{"n_kv_head": 3, "bias": "none", "doc_mask": true}
MLP neurons of a small language model. Each row is named by its layer, matrix (gate and up: input weights; down: output weights) and neuron, and shows model dimensions 0-63. Each number is 50 + 12 x the weight over its row's rms, rounded and kept within 0 to 99. A neuron's up and down rows have the sign that makes its largest values positive.
Before each neuron's rows, "fires before" lists the tokens most often just after its 100 highest values on Wikipedia text that the model never trained on.

fires before: "N", "2", "1", "3", "6"
L8.gate136:56 67 43 44 45 52 44 53 51 46 49 63 41 49 39 61 50 45 36 12 32 53 50 50 56 46 39 52 32 59 31 56 48 54 71 36 21 51 60 58 49 61 47 56 60 51 39 52 55 35 37 58 55 71 40 55 34 38 39 31 53 53 47 46
L8.up136:49 42 25 65 56 53 36 16 66 85 49 53 43 42 45 49 69 52 45 65 34 48 48 48 45 24 32 52 40 35 48 73 47 61 53 43 66 48 54 54 49 57 66 47 32 26 56 40 47 47 49 50 66 45 50 39 58 70 58 51 63 55 38 68
L8.down136:44 38 47 59 56 54 38 65 50 56 68 49 58 36 48 61 28 26 39 63 57 61 42 33 57 51 40 30 63 71 51 32 42 24 38 44 65 80 46 49 46 37 57 48 52 69 60 43 69 56 58 37 57 42 56 52 41 27 42 56 52 49 46 50

fires before: "ed", "es", "e", " of", "ing", "ive"
L7.gate434:75 49 48 33 19 39 46 43 49 54 53 55 53 60 34 44 69 24 38 41 51 64 43 52 46 33 57 46 48 45 38 55 53 43 48 26 59 42 51 33 64 41 42 50 40 55 70 34 43 37 56 54 61 58 48 34 39 43 45 64 53 58 40 60
L7.up434:76 41 54 50 43 54 35 36 38 48 54 51 48 52 56 56 35 39 52 44 44 53 61 64 29 60 61 39 54 36 41 64 59 41 33 46 39 35 35 60 59 54 50 68 45 54 62 51 33 45 33 45 48 52 47 42 60 52 56 29 64 55 57 38
L7.down434:50 63 46 64 54 59 40 31 49 57 35 56 00 55 55 45 54 50 49 48 25 46 45 49 67 48 41 51 49 24 51 61 36 59 44 52 58 52 46 58 49 28 43 55 44 60 31 49 35 50 42 49 29 16 55 55 38 50 56 51 51 54 45 65

fires before: "ation", "ated", "ations", "ed", "a", "ative"
L6.gate342:78 50 39 79 52 50 61 65 61 43 45 42 55 44 59 81 51 67 50 54 49 61 54 47 75 69 51 52 61 51 33 41 30 80 31 41 56 54 45 70 53 48 53 26 47 45 48 50 57 26 43 55 61 61 32 53 22 36 46 77 32 68 66 59
L6.up342:63 39 52 63 30 53 57 31 50 66 57 38 31 43 66 40 59 38 57 48 71 24 24 42 35 39 56 54 53 42 36 43 48 46 52 49 43 38 41 65 63 64 46 48 50 68 54 62 67 70 57 44 50 42 44 39 65 64 38 42 46 50 52 59
L6.down342:87 50 30 64 73 53 55 37 48 72 53 44 65 55 46 35 68 50 47 35 53 61 51 50 57 45 56 36 52 51 26 46 43 36 37 62 61 42 51 12 38 40 34 30 56 52 76 76 48 52 44 53 36 45 55 45 29 46 47 59 47 50 38 63

fires before: "t", "n", "fer", "st", "c", "erv"
L6.gate27:53 22 68 35 40 34 42 51 64 58 54 44 51 42 66 54 49 46 32 68 40 39 45 51 39 56 37 49 73 30 49 64 50 48 60 47 26 69 54 38 42 57 62 50 36 47 66 37 71 23 48 66 47 64 53 50 62 45 42 61 54 46 51 45
L6.up27:44 51 51 48 44 50 69 53 60 54 45 58 73 55 56 53 50 49 73 47 63 47 47 61 54 37 51 73 63 33 68 52 55 38 33 44 53 49 50 54 48 61 28 54 50 60 46 37 46 55 46 44 47 51 48 60 49 61 28 63 53 63 51 33
L6.down27:50 37 41 64 77 69 42 35 47 31 54 46 34 58 68 45 53 40 45 49 42 52 65 36 70 37 46 60 42 33 60 39 37 47 56 62 44 55 44 38 55 35 75 61 75 46 51 65 51 75 56 52 40 60 43 64 82 68 74 28 79 51 51 25

fires before: "c", "ab", "p", "vi", "port", "pl"
L6.gate434:52 63 58 50 50 24 67 41 44 49 59 55 47 63 53 55 21 55 63 58 70 49 40 35 45 60 51 47 73 47 62 55 38 58 73 57 65 42 58 55 40 42 45 35 44 48 47 40 75 56 60 63 42 56 64 61 50 42 42 32 54 49 45 59
L6.up434:45 49 44 23 47 38 47 64 49 62 38 41 32 51 34 54 37 57 48 54 59 54 47 38 63 65 45 59 55 63 64 37 47 49 55 34 49 52 67 48 33 80 43 32 50 68 68 22 47 43 59 52 47 52 44 67 28 41 38 50 43 65 58 36
L6.down434:64 48 45 40 39 48 57 48 39 66 48 52 20 51 53 60 51 61 59 44 58 35 42 49 42 72 35 73 57 59 43 60 55 45 53 64 37 60 71 59 45 58 54 24 50 40 72 45 33 50 59 54 69 66 34 48 53 49 62 57 60 59 52 48

fires before: " ", ",", "."
L8.gate450:73 49 75 66 58 75 48 41 38 39 51 39 63 57 51 43 31 83 42 19 33 40 20 52 31 53 47 54 43 41 53 51 52 54 35 35 53 51 51 52 46 34 53 53 47 58 35 61 47 47 69 68 51 59 78 52 57 47 46 53 49 58 59 53
L8.up450:62 60 61 61 75 63 24 29 47 55 46 24 43 41 56 34 46 46 47 44 32 56 52 39 42 72 72 38 24 38 53 45 74 56 33 58 67 73 52 39 42 39 57 59 35 50 38 49 53 45 44 39 55 29 60 52 60 48 44 42 56 59 79 51
L8.down450:28 56 53 33 48 43 62 44 36 52 64 49 36 43 46 59 55 42 26 52 27 73 40 64 57 40 44 43 60 48 63 41 50 56 55 43 55 55 50 36 55 44 41 72 43 48 47 60 50 51 37 42 62 43 39 54 48 59 75 60 57 56 33 50

fires before: "2", "1"
L2.gate442:41 55 47 78 34 44 53 66 47 40 50 55 43 41 52 56 45 56 48 31 44 67 47 37 53 43 27 67 42 44 55 19 46 31 56 39 38 61 55 46 40 46 59 71 38 46 46 28 42 56 44 37 62 44 52 43 59 59 53 38 48 61 71 44
L2.up442:35 50 35 59 64 71 45 75 61 37 44 44 40 56 57 49 44 39 41 24 57 41 54 49 52 38 37 49 33 52 44 52 46 58 37 47 41 54 37 43 51 42 42 62 33 39 62 45 85 61 49 51 66 40 22 32 49 47 26 31 46 28 51 26
L2.down442:52 54 59 68 46 29 44 46 35 54 45 65 62 60 53 59 58 57 73 76 41 39 54 56 49 46 54 50 46 49 40 53 37 29 43 33 55 67 54 58 32 85 48 42 57 29 41 32 28 42 45 52 51 50 48 63 51 72 41 49 43 49 39 58

fires before: "p", "ag", "port", "t", "e", "m"
L2.gate41:64 64 45 47 33 55 24 29 52 40 45 50 55 49 39 47 62 41 42 40 34 50 55 73 46 48 65 40 57 29 42 66 27 59 40 58 46 49 32 53 40 56 68 56 49 42 57 59 49 48 71 74 42 58 65 54 74 51 44 59 27 64 53 37
L2.up41:44 63 46 52 47 48 37 43 44 33 67 31 32 47 62 43 56 61 55 42 58 39 45 64 42 31 61 47 49 27 75 72 46 47 43 65 57 51 29 50 58 54 60 56 59 50 35 51 65 39 50 58 42 55 53 36 62 32 51 48 48 47 57 46
L2.down41:58 46 40 31 52 38 30 32 40 64 72 39 27 63 41 55 54 36 43 42 61 58 68 57 51 60 35 46 50 44 48 59 55 61 39 40 45 39 77 53 42 48 42 71 63 33 62 42 46 61 39 57 46 56 56 36 34 45 53 37 43 64 62 48

fires before: " "
L8.gate493:59 42 61 55 39 57 48 53 70 44 25 34 44 52 48 43 48 59 50 51 43 41 35 55 43 37 49 37 54 62 57 64 49 84 37 46 62 57 37 40 40 46 60 44 65 71 45 42 46 58 59 85 55 51 57 58 38 38 62 70 50 42 51 35
L8.up493:64 44 16 54 72 44 52 46 48 45 34 34 43 65 51 39 39 48 40 59 55 61 39 77 56 36 57 24 64 39 37 68 54 62 34 55 70 40 46 44 31 42 53 45 36 55 38 62 49 58 48 69 59 44 62 50 47 71 59 90 72 59 53 43
L8.down493:39 49 56 52 25 73 48 65 41 32 53 54 42 53 65 64 55 60 61 50 43 55 55 46 59 65 38 37 54 43 50 23 47 47 50 50 55 54 55 60 55 58 32 75 34 43 59 54 24 45 67 24 41 36 52 65 56 50 48 50 65 35 48 35

fires before: "9", "8", "7", "0", "5"
L2.gate484:47 62 54 33 38 37 56 64 39 56 60 81 40 65 40 37 74 42 38 51 35 65 43 46 80 55 55 79 44 34 50 41 33 45 42 57 37 76 48 49 54 46 42 51 35 64 65 46 49 66 44 46 47 45 42 45 43 55 53 28 54 63 55 51
L2.up484:55 53 31 45 54 67 40 51 48 53 49 53 58 67 54 46 49 41 47 62 50 31 54 49 52 66 39 40 54 41 34 43 44 43 43 66 54 59 52 42 66 53 44 81 42 52 35 43 32 47 53 66 61 44 63 38 37 49 60 39 46 47 63 61
L2.down484:36 61 37 57 57 36 43 58 76 61 49 41 49 42 55 59 61 57 47 41 25 58 49 38 55 62 58 45 47 53 41 60 36 74 53 52 58 37 60 31 52 48 52 35 51 43 52 58 21 74 59 31 68 62 43 44 47 44 25 67 42 43 49 62

fires before: "in", "r", "t", "ter", "er", "ent"
L8.gate95:36 45 33 56 36 42 37 54 61 45 40 37 60 43 75 66 51 48 50 51 55 50 40 24 38 43 52 47 47 30 64 64 20 58 40 63 40 48 58 57 40 39 48 36 32 45 46 42 32 40 46 46 51 50 42 47 43 34 34 38 41 66 69 37
L8.up95:61 38 61 60 51 53 40 52 56 30 32 49 56 63 50 44 36 39 54 32 57 39 52 68 61 57 65 55 31 51 74 45 68 48 60 38 54 23 38 63 50 42 43 53 64 52 56 61 62 63 48 43 28 49 48 39 28 36 11 60 42 59 40 57
L8.down95:62 40 40 53 55 67 55 57 56 41 39 43 46 54 37 28 40 51 71 66 50 53 46 33 54 54 60 42 53 57 40 72 57 43 57 44 53 41 51 27 77 53 61 41 65 37 31 57 39 46 38 30 42 59 25 21 53 42 52 30 44 50 44 70

fires before: "ic", "ice", "ect", " ", "ort", " /"
L7.gate205:45 52 49 43 34 45 62 50 61 64 68 42 38 41 52 50 37 53 50 52 63 29 57 46 65 57 68 40 34 60 44 53 72 69 31 26 58 40 38 54 32 63 66 40 54 43 58 41 54 56 50 55 46 69 63 62 45 42 51 20 50 50 34 51
L7.up205:50 30 61 81 36 67 68 58 43 29 50 58 60 37 44 47 55 29 63 53 42 27 56 56 54 45 53 50 39 62 53 56 64 64 52 35 56 49 49 47 71 45 59 46 73 35 60 39 61 55 72 54 53 42 48 41 44 73 35 60 61 55 49 49
L7.down205:48 17 49 44 44 63 44 42 32 37 51 13 46 29 49 57 34 37 54 33 45 47 44 48 57 45 57 44 58 52 60 49 44 53 54 35 26 49 55 43 59 54 59 40 32 42 37 37 49 51 57 47 46 58 48 37 53 64 50 46 54 42 42 58

fires before: "ed", "es", "ation", "ing", "e", "ut"
L6.gate407:47 32 77 46 57 58 57 59 49 70 56 56 54 73 60 64 20 79 45 41 48 69 45 34 47 38 36 27 52 35 38 46 30 50 49 46 43 61 50 69 65 45 46 27 47 43 81 38 67 68 47 46 55 48 58 44 55 48 46 64 76 51 36 27
L6.up407:55 66 76 66 38 40 64 59 21 50 41 46 58 45 56 41 50 44 66 56 51 47 34 38 44 60 55 61 67 67 39 39 46 56 40 43 71 76 44 55 41 36 65 50 50 40 66 43 41 41 42 73 26 38 51 17 67 45 53 49 56 48 59 37
L6.down407:45 38 33 55 51 47 52 43 64 72 23 41 24 45 52 45 72 40 47 53 44 45 54 43 60 44 44 42 37 32 50 45 55 43 39 51 41 41 52 52 59 46 52 42 33 44 37 60 47 49 29 35 73 24 39 62 49 36 58 53 46 52 56 76

fires before: "p", "t", "c", "pl", "h"
L6.gate235:85 39 48 62 47 16 59 61 28 55 48 49 21 56 49 48 56 57 36 29 44 53 49 60 62 56 56 67 47 51 59 68 37 76 49 32 58 33 54 52 46 44 53 42 43 37 45 46 60 39 70 47 49 64 56 53 56 16 31 51 57 52 63 55
L6.up235:39 64 48 42 51 18 45 41 32 84 49 45 52 52 46 48 55 38 56 40 50 33 35 44 60 48 52 68 49 48 62 41 60 69 57 61 55 46 48 40 40 37 61 56 71 44 38 49 24 40 59 85 69 63 46 49 44 47 34 75 61 53 60 50
L6.down235:48 49 38 52 61 27 61 35 53 87 53 32 38 36 53 57 61 42 58 40 53 38 53 66 46 61 62 63 31 46 66 51 48 71 56 37 37 27 69 54 51 27 64 63 53 18 64 53 45 51 73 57 61 72 49 35 60 58 56 46 80 75 46 53

fires before: "al", "ated", "ation", "es", "el"
L7.gate388:46 52 49 43 38 47 50 63 70 25 49 62 51 61 44 55 49 65 23 51 50 40 61 58 54 63 61 49 63 43 35 76 39 50 46 23 43 51 75 75 44 53 42 43 50 46 63 42 53 36 44 54 49 53 38 64 46 47 41 65 45 36 38 67
L7.up388:55 37 55 54 39 48 47 56 60 74 46 41 36 43 30 45 37 42 42 55 46 61 23 52 50 67 50 59 71 33 41 38 60 52 55 55 53 65 56 86 76 40 33 56 75 62 57 69 60 44 40 51 37 60 42 47 50 65 53 53 33 50 51 48
L7.down388:50 57 54 52 58 43 44 57 73 70 35 54 55 33 56 33 37 55 48 43 39 49 65 48 35 61 60 48 39 73 59 40 34 60 55 49 52 77 53 47 58 61 64 64 40 54 44 55 76 69 63 56 50 39 45 55 44 66 38 63 62 63 73 55

fires before: "ted", "ed", "t", "ment", "ing", "ent"
L7.gate283:50 36 48 42 51 48 71 42 42 29 44 26 55 43 46 54 54 60 41 50 41 70 55 41 65 40 34 59 61 68 37 70 37 68 45 27 45 57 54 35 50 55 56 36 41 42 46 49 70 30 34 36 35 50 49 32 64 32 27 38 40 71 48 59
L7.up283:47 22 51 64 39 56 61 48 67 48 53 45 35 37 59 60 63 61 64 32 29 60 45 64 26 45 65 48 47 47 52 59 59 64 53 47 47 42 44 46 59 44 25 47 40 29 66 25 58 38 66 59 51 39 66 37 68 36 45 46 61 53 63 32
L7.down283:56 55 50 50 37 56 44 48 67 50 52 37 54 49 64 29 63 50 63 49 47 48 54 55 56 59 74 39 47 50 50 38 41 50 53 44 44 58 31 52 55 47 44 65 45 40 55 41 50 61 29 61 51 52 44 52 28 36 37 47 43 43 28 60

fires before: "-", "is", "ice", "ical", "ic", "et"
L8.gate33:37 36 50 50 56 56 43 56 54 42 41 52 57 56 66 62 28 55 50 35 62 49 57 59 31 56 59 50 49 74 44 64 51 39 30 44 39 44 32 60 59 29 82 51 47 53 51 60 66 40 45 40 87 65 54 68 40 35 31 66 28 47 15 57
L8.up33:61 50 59 38 59 54 69 58 67 38 59 50 46 49 61 41 40 45 67 46 51 54 49 64 49 43 62 42 45 54 51 58 55 66 38 33 49 53 40 53 47 53 34 57 39 59 26 28 60 66 53 48 64 55 56 55 70 46 30 45 47 51 32 49
L8.down33:66 22 52 21 54 52 35 55 65 53 56 20 69 52 45 62 57 61 43 46 63 61 35 54 40 42 62 43 35 55 62 56 59 38 31 54 49 54 39 42 45 48 67 34 52 41 45 43 37 54 56 48 55 62 41 35 51 46 30 54 63 70 48 53

fires before: "ction", "cted", "ct", "th"
L7.gate281:57 41 66 62 55 49 32 50 71 31 37 41 35 65 38 67 35 63 46 52 37 74 56 56 46 55 38 43 53 58 51 69 47 38 64 43 45 52 19 48 63 50 53 53 16 27 69 59 40 38 57 46 54 61 43 50 44 53 44 68 38 59 42 56
L7.up281:51 44 55 64 48 47 66 67 31 41 66 40 44 77 54 55 51 68 48 43 43 30 39 45 57 65 68 38 29 28 66 51 38 46 40 54 54 49 48 49 60 39 48 65 31 67 46 60 41 49 84 46 34 43 39 68 48 43 46 61 63 57 59 73
L7.down281:68 37 32 45 63 55 27 49 72 46 56 34 48 53 60 51 39 47 56 48 41 33 48 39 44 45 49 52 39 25 64 47 34 40 50 27 38 60 56 60 52 39 53 57 47 57 47 43 29 63 69 41 37 41 39 55 55 60 45 43 60 51 59 55

fires before: "ern", "el", "if", "ific", "e", "ity"
L8.gate290:49 59 58 38 42 54 52 21 53 67 59 71 59 37 61 65 31 58 43 33 49 65 34 52 37 55 45 54 63 63 44 62 32 55 58 62 51 57 52 54 37 53 69 32 39 47 47 19 42 45 50 74 44 60 36 39 54 37 43 55 31 65 30 60
L8.up290:49 66 32 48 54 54 62 50 38 74 60 37 50 68 30 30 40 44 40 52 60 60 68 50 34 44 48 68 69 38 46 53 14 50 54 56 52 34 52 38 63 48 63 42 63 34 39 53 67 61 52 75 54 52 30 55 54 33 52 46 33 44 40 69
L8.down290:53 24 46 50 55 41 37 40 54 43 69 54 36 50 63 39 43 51 37 49 39 36 66 34 36 48 35 47 58 33 46 44 25 63 44 41 33 44 58 57 64 48 57 58 50 55 62 56 50 68 37 36 41 57 46 58 34 49 57 26 65 36 54 49

fires before: "9", "0", "8"
L2.gate112:22 62 54 47 51 61 42 67 38 63 60 74 40 70 39 43 55 56 44 66 21 40 37 43 54 56 66 35 74 43 36 49 53 39 39 54 68 38 71 48 57 39 58 40 31 59 59 55 69 58 59 67 52 50 52 55 52 77 28 44 45 61 48 70
L2.up112:65 42 45 42 47 50 48 57 40 49 49 53 60 65 49 70 31 55 57 38 46 66 50 55 48 39 50 42 34 22 71 49 52 54 53 58 52 69 34 43 43 43 29 70 51 43 31 51 50 49 57 57 46 56 47 61 16 41 65 49 39 44 39 59
L2.down112:38 56 46 57 64 57 42 64 45 49 51 48 56 40 36 50 47 44 52 55 58 56 61 39 61 37 36 41 43 58 51 25 47 62 72 52 65 65 67 79 70 38 33 41 37 52 49 34 23 47 45 34 39 57 35 58 38 48 38 56 45 60 36 39

fires before: "=", "==", "===", "P", "G", "R"
L7.gate108:50 47 43 39 42 33 47 56 42 37 48 56 30 45 60 47 59 64 38 38 62 41 41 60 57 42 39 79 73 51 55 39 51 14 43 60 43 37 46 35 37 45 37 46 46 52 51 37 59 51 58 47 52 59 24 53 40 49 17 42 47 68 49 33
L7.up108:55 54 67 57 36 42 29 56 38 44 65 32 47 47 57 46 60 66 40 56 53 45 53 53 43 48 47 77 47 56 40 38 44 45 30 35 66 52 65 42 62 67 52 57 53 35 65 37 45 52 52 52 24 50 54 47 38 38 69 16 49 28 65 54
L7.down108:57 48 49 70 59 72 38 22 43 55 28 40 42 19 33 39 50 56 47 44 44 56 40 47 46 32 55 54 34 60 34 43 40 28 64 60 50 84 49 71 35 51 45 57 60 71 39 55 41 53 49 56 54 48 64 39 51 40 37 35 43 61 60 48

fires before: "c", "il", "p", "rib", "pl", "t"
L8.gate302:73 43 41 54 52 38 43 44 39 60 36 45 53 72 52 72 54 59 26 64 52 64 36 66 52 58 53 59 58 55 43 41 32 49 59 39 43 36 43 68 39 39 50 37 39 52 61 52 49 18 59 81 49 60 57 42 36 43 56 62 39 66 68 57
L8.up302:54 43 58 48 63 50 28 42 45 84 69 28 28 65 26 42 44 45 18 64 50 58 45 36 41 60 45 68 66 42 31 57 33 18 37 44 33 24 17 58 65 62 56 59 47 70 59 78 55 51 58 65 45 40 56 30 51 45 51 71 55 52 79 46
L8.down302:71 64 40 42 32 51 33 66 50 61 37 53 23 39 28 42 55 55 46 48 80 45 48 66 47 49 43 49 20 37 38 54 51 60 46 61 56 50 56 30 62 45 37 57 43 46 38 62 47 66 54 48 42 55 41 32 28 56 34 49 56 54 53 52

fires before: " "
L7.gate28:59 46 60 48 58 58 58 54 30 68 48 65 50 53 58 44 39 62 47 50 72 43 33 49 51 43 34 48 63 46 42 31 58 72 33 19 50 55 66 41 41 61 56 25 52 45 56 48 45 50 43 36 60 50 62 36 34 35 41 49 45 48 53 39
L7.up28:20 51 53 42 55 59 50 56 50 66 57 42 32 43 62 46 43 45 42 44 49 44 41 54 56 48 61 41 48 49 53 50 58 52 58 45 41 69 78 45 38 49 29 31 48 47 50 38 40 42 77 59 58 36 41 44 41 64 56 47 50 59 64 46
L7.down28:43 43 55 57 51 51 46 58 59 59 56 17 33 26 49 33 53 51 43 45 37 64 54 60 54 43 62 33 66 43 44 47 50 64 71 47 48 43 53 41 34 45 53 69 60 21 24 46 44 33 69 50 64 36 68 52 58 45 45 54 64 41 26 53

fires before: "it", "is", "om", "ition"
L8.gate389:56 68 48 62 62 64 53 37 52 45 43 45 67 61 50 74 20 64 61 36 55 47 71 57 36 48 64 52 39 55 57 60 33 51 30 53 68 33 42 39 52 42 49 53 53 35 51 40 31 75 58 64 63 45 33 49 32 49 46 56 24 39 46 39
L8.up389:55 62 39 37 53 59 58 56 44 45 56 48 49 30 52 51 50 67 37 58 68 46 50 47 50 74 32 23 43 46 61 62 45 49 54 67 69 44 51 41 59 32 49 60 45 54 24 57 46 53 36 46 58 39 59 35 43 49 45 28 57 62 34 67
L8.down389:39 50 67 55 50 52 34 45 42 54 45 52 41 60 38 78 36 58 41 41 57 42 47 43 43 40 41 75 25 57 37 59 47 28 45 36 47 67 53 44 62 48 41 17 77 41 45 45 53 52 57 57 62 67 49 52 49 55 41 42 38 42 75 56

fires before: " |", " |\n", " |\n\n", "6", "1", "5"
L2.gate349:58 65 50 29 59 64 57 41 49 57 41 62 31 34 32 48 38 50 59 43 65 46 62 66 43 68 67 52 45 50 24 58 65 40 76 37 35 55 55 57 71 59 26 54 37 66 38 56 24 45 49 45 62 54 51 63 69 66 61 57 37 61 30 70
L2.up349:43 47 39 33 48 50 47 57 60 62 68 28 43 46 39 32 60 33 68 40 61 56 67 58 36 60 61 51 53 48 43 62 55 54 65 55 56 32 50 51 47 45 49 62 56 23 61 72 33 64 51 56 54 47 39 57 52 65 63 82 66 45 29 60
L2.down349:50 39 40 52 45 47 44 36 62 42 47 60 55 57 63 43 46 48 42 30 69 60 57 67 48 57 24 51 51 40 43 39 51 30 52 53 55 62 35 50 57 63 42 52 57 53 72 55 55 58 54 77 54 67 41 69 65 50 61 43 43 44 41 51

fires before: "s", "j", "v", "t", "du", "duc"
L7.gate311:54 38 17 58 40 63 38 52 50 61 59 41 45 47 55 47 51 46 29 54 49 43 53 63 68 71 60 42 56 47 33 51 43 47 36 58 31 66 58 43 46 63 32 41 48 20 56 48 64 34 48 36 56 37 52 87 52 37 36 47 50 53 62 54
L7.up311:38 43 47 35 60 60 62 70 54 47 54 64 51 78 49 48 66 29 39 42 56 51 39 55 30 44 46 31 47 64 61 51 43 41 73 44 58 39 55 52 47 37 41 29 61 56 51 78 54 67 52 51 36 58 34 40 58 59 52 59 53 38 31 47
L7.down311:58 37 35 66 31 59 45 29 47 61 47 45 53 34 57 69 40 43 55 73 28 44 57 62 64 54 67 44 50 31 51 36 54 62 36 57 36 50 43 33 43 67 50 65 58 24 79 25 61 49 36 54 42 42 63 61 35 40 46 58 45 48 65 71

fires before: "ct", "ction", "cted", "ctor", " to", "ment"
L7.gate100:79 51 47 57 38 67 41 57 63 42 59 47 37 44 62 34 36 64 71 52 48 77 46 47 57 63 65 60 75 54 50 62 50 73 51 42 51 71 45 55 45 53 46 37 48 43 86 30 29 55 63 41 35 49 55 55 38 51 38 56 44 75 53 58
L7.up100:65 64 37 50 53 51 54 61 39 51 41 55 67 42 35 42 53 32 74 58 42 38 27 43 61 33 67 53 48 47 20 61 36 49 46 63 57 62 51 49 60 42 69 59 42 56 49 73 52 60 54 38 37 38 52 51 46 68 43 57 53 43 29 55
L7.down100:42 75 63 42 79 62 44 51 67 24 59 42 34 40 46 83 28 43 69 36 55 38 53 54 32 45 46 39 68 68 44 22 70 42 68 50 50 57 74 63 43 51 47 41 41 52 58 54 44 67 52 41 71 63 56 58 44 60 36 50 62 44 46 43

fires before: "s", "oup", "ed", "t", "ing", "er"
L6.gate173:53 52 34 63 36 68 73 37 36 38 67 39 48 50 82 55 63 62 35 40 44 42 60 52 62 45 40 51 50 46 28 40 56 53 35 39 45 48 55 48 61 37 60 28 49 38 56 54 67 39 35 42 58 58 64 36 59 18 44 38 39 49 59 46
L6.up173:39 71 45 66 35 29 49 50 69 43 33 60 57 68 27 34 40 35 23 54 63 44 32 58 56 44 43 42 46 46 61 57 47 48 55 63 52 29 70 38 56 55 36 50 62 40 48 50 71 50 35 51 47 54 65 54 49 55 48 32 55 41 53 53
L6.down173:66 56 52 63 36 53 65 37 55 62 48 30 31 38 57 48 57 30 64 68 47 45 52 32 39 68 58 37 56 68 45 53 50 31 41 52 38 29 43 56 51 42 19 55 24 61 50 77 44 38 34 57 69 59 31 44 54 50 49 47 49 61 46 83

fires before: "ra", "ing", "ed", "ment", "le", "hed"
L8.gate432:55 24 68 39 46 52 47 61 42 49 43 54 66 57 59 35 64 69 59 31 34 61 52 42 60 27 50 49 53 69 30 56 55 69 36 60 58 55 31 46 49 47 53 34 38 53 62 46 50 69 43 58 66 57 44 40 50 46 35 68 45 71 36 35
L8.up432:57 40 45 32 52 55 49 63 47 57 46 66 55 46 50 32 53 33 39 59 28 71 31 41 55 30 45 37 62 62 46 68 61 63 44 61 51 55 60 53 38 31 47 45 36 69 44 61 32 54 38 49 45 21 57 23 49 60 34 57 53 63 47 51
L8.down432:42 24 48 36 44 35 44 47 60 19 53 40 47 56 29 66 50 44 38 45 54 41 52 38 67 43 38 48 47 58 48 48 49 60 62 67 43 73 32 28 48 31 29 47 52 65 78 39 56 66 49 58 46 56 54 48 30 46 82 44 47 45 54 69

fires before: "==", "===", "The", "A", "In"
L2.gate17:64 65 49 60 32 36 34 29 62 55 58 48 49 59 49 38 58 42 53 37 52 45 48 55 52 54 41 57 49 39 48 52 48 37 11 31 39 64 54 54 46 75 68 54 30 61 43 50 25 35 41 47 52 56 47 57 44 50 39 52 45 44 47 26
L2.up17:50 51 54 48 32 50 34 63 42 60 61 61 42 52 47 41 48 60 58 57 41 39 35 59 53 30 53 54 51 31 46 28 56 40 39 58 30 58 60 37 59 52 64 56 47 41 54 67 45 57 52 50 52 45 58 55 49 62 62 42 72 58 58 42
L2.down17:51 45 68 59 53 65 43 54 52 69 45 58 53 75 56 44 59 56 50 36 46 52 47 31 45 46 57 45 40 46 46 46 50 30 37 45 40 63 49 43 47 30 32 53 57 34 61 55 46 48 39 35 57 34 70 35 53 42 49 52 78 50 38 38

fires before: "1", "0", "2"
L2.gate378:50 55 40 65 49 25 54 63 45 78 56 60 26 39 51 50 58 52 53 36 38 42 44 58 60 50 70 48 49 55 52 40 35 56 28 41 49 60 40 50 42 53 36 77 51 66 30 43 56 56 33 38 56 46 46 55 58 62 49 51 41 78 82 66
L2.up378:67 58 26 46 64 63 42 55 50 49 41 62 75 65 45 40 42 56 51 50 69 52 32 69 35 38 43 48 56 31 45 63 45 57 26 59 52 63 65 46 52 28 41 52 52 51 39 46 38 60 47 69 45 49 34 54 35 50 63 58 39 25 48 43
L2.down378:64 55 41 58 43 42 36 65 28 54 59 49 61 57 37 64 85 46 56 54 60 47 52 37 40 66 54 31 67 42 58 47 48 42 68 64 50 71 60 62 42 34 40 36 46 37 44 54 49 49 43 42 55 43 50 74 76 40 44 63 40 46 61 50

fires before: "t", "if", "ion", "it", "c", "e"
L7.gate200:43 45 73 48 45 63 46 44 50 63 57 51 58 59 54 58 30 55 38 63 35 43 48 47 62 17 52 82 56 72 49 75 52 59 31 52 53 55 51 46 35 56 56 37 52 50 45 36 60 45 74 79 43 45 41 70 57 53 49 63 28 56 34 46
L7.up200:53 43 61 33 70 40 51 58 32 78 58 34 43 56 58 58 34 60 43 62 49 56 64 61 52 32 41 59 42 54 65 66 36 55 53 69 42 44 41 28 41 58 73 54 37 37 54 38 69 46 70 74 64 61 27 64 54 47 54 65 61 37 56 54
L7.down200:56 51 67 56 55 43 50 29 38 62 76 46 33 45 25 53 27 59 31 41 45 50 59 47 57 52 59 63 37 62 71 58 71 56 57 71 37 50 59 41 44 34 57 58 55 62 37 41 49 66 57 57 45 52 55 42 53 53 44 24 61 35 48 65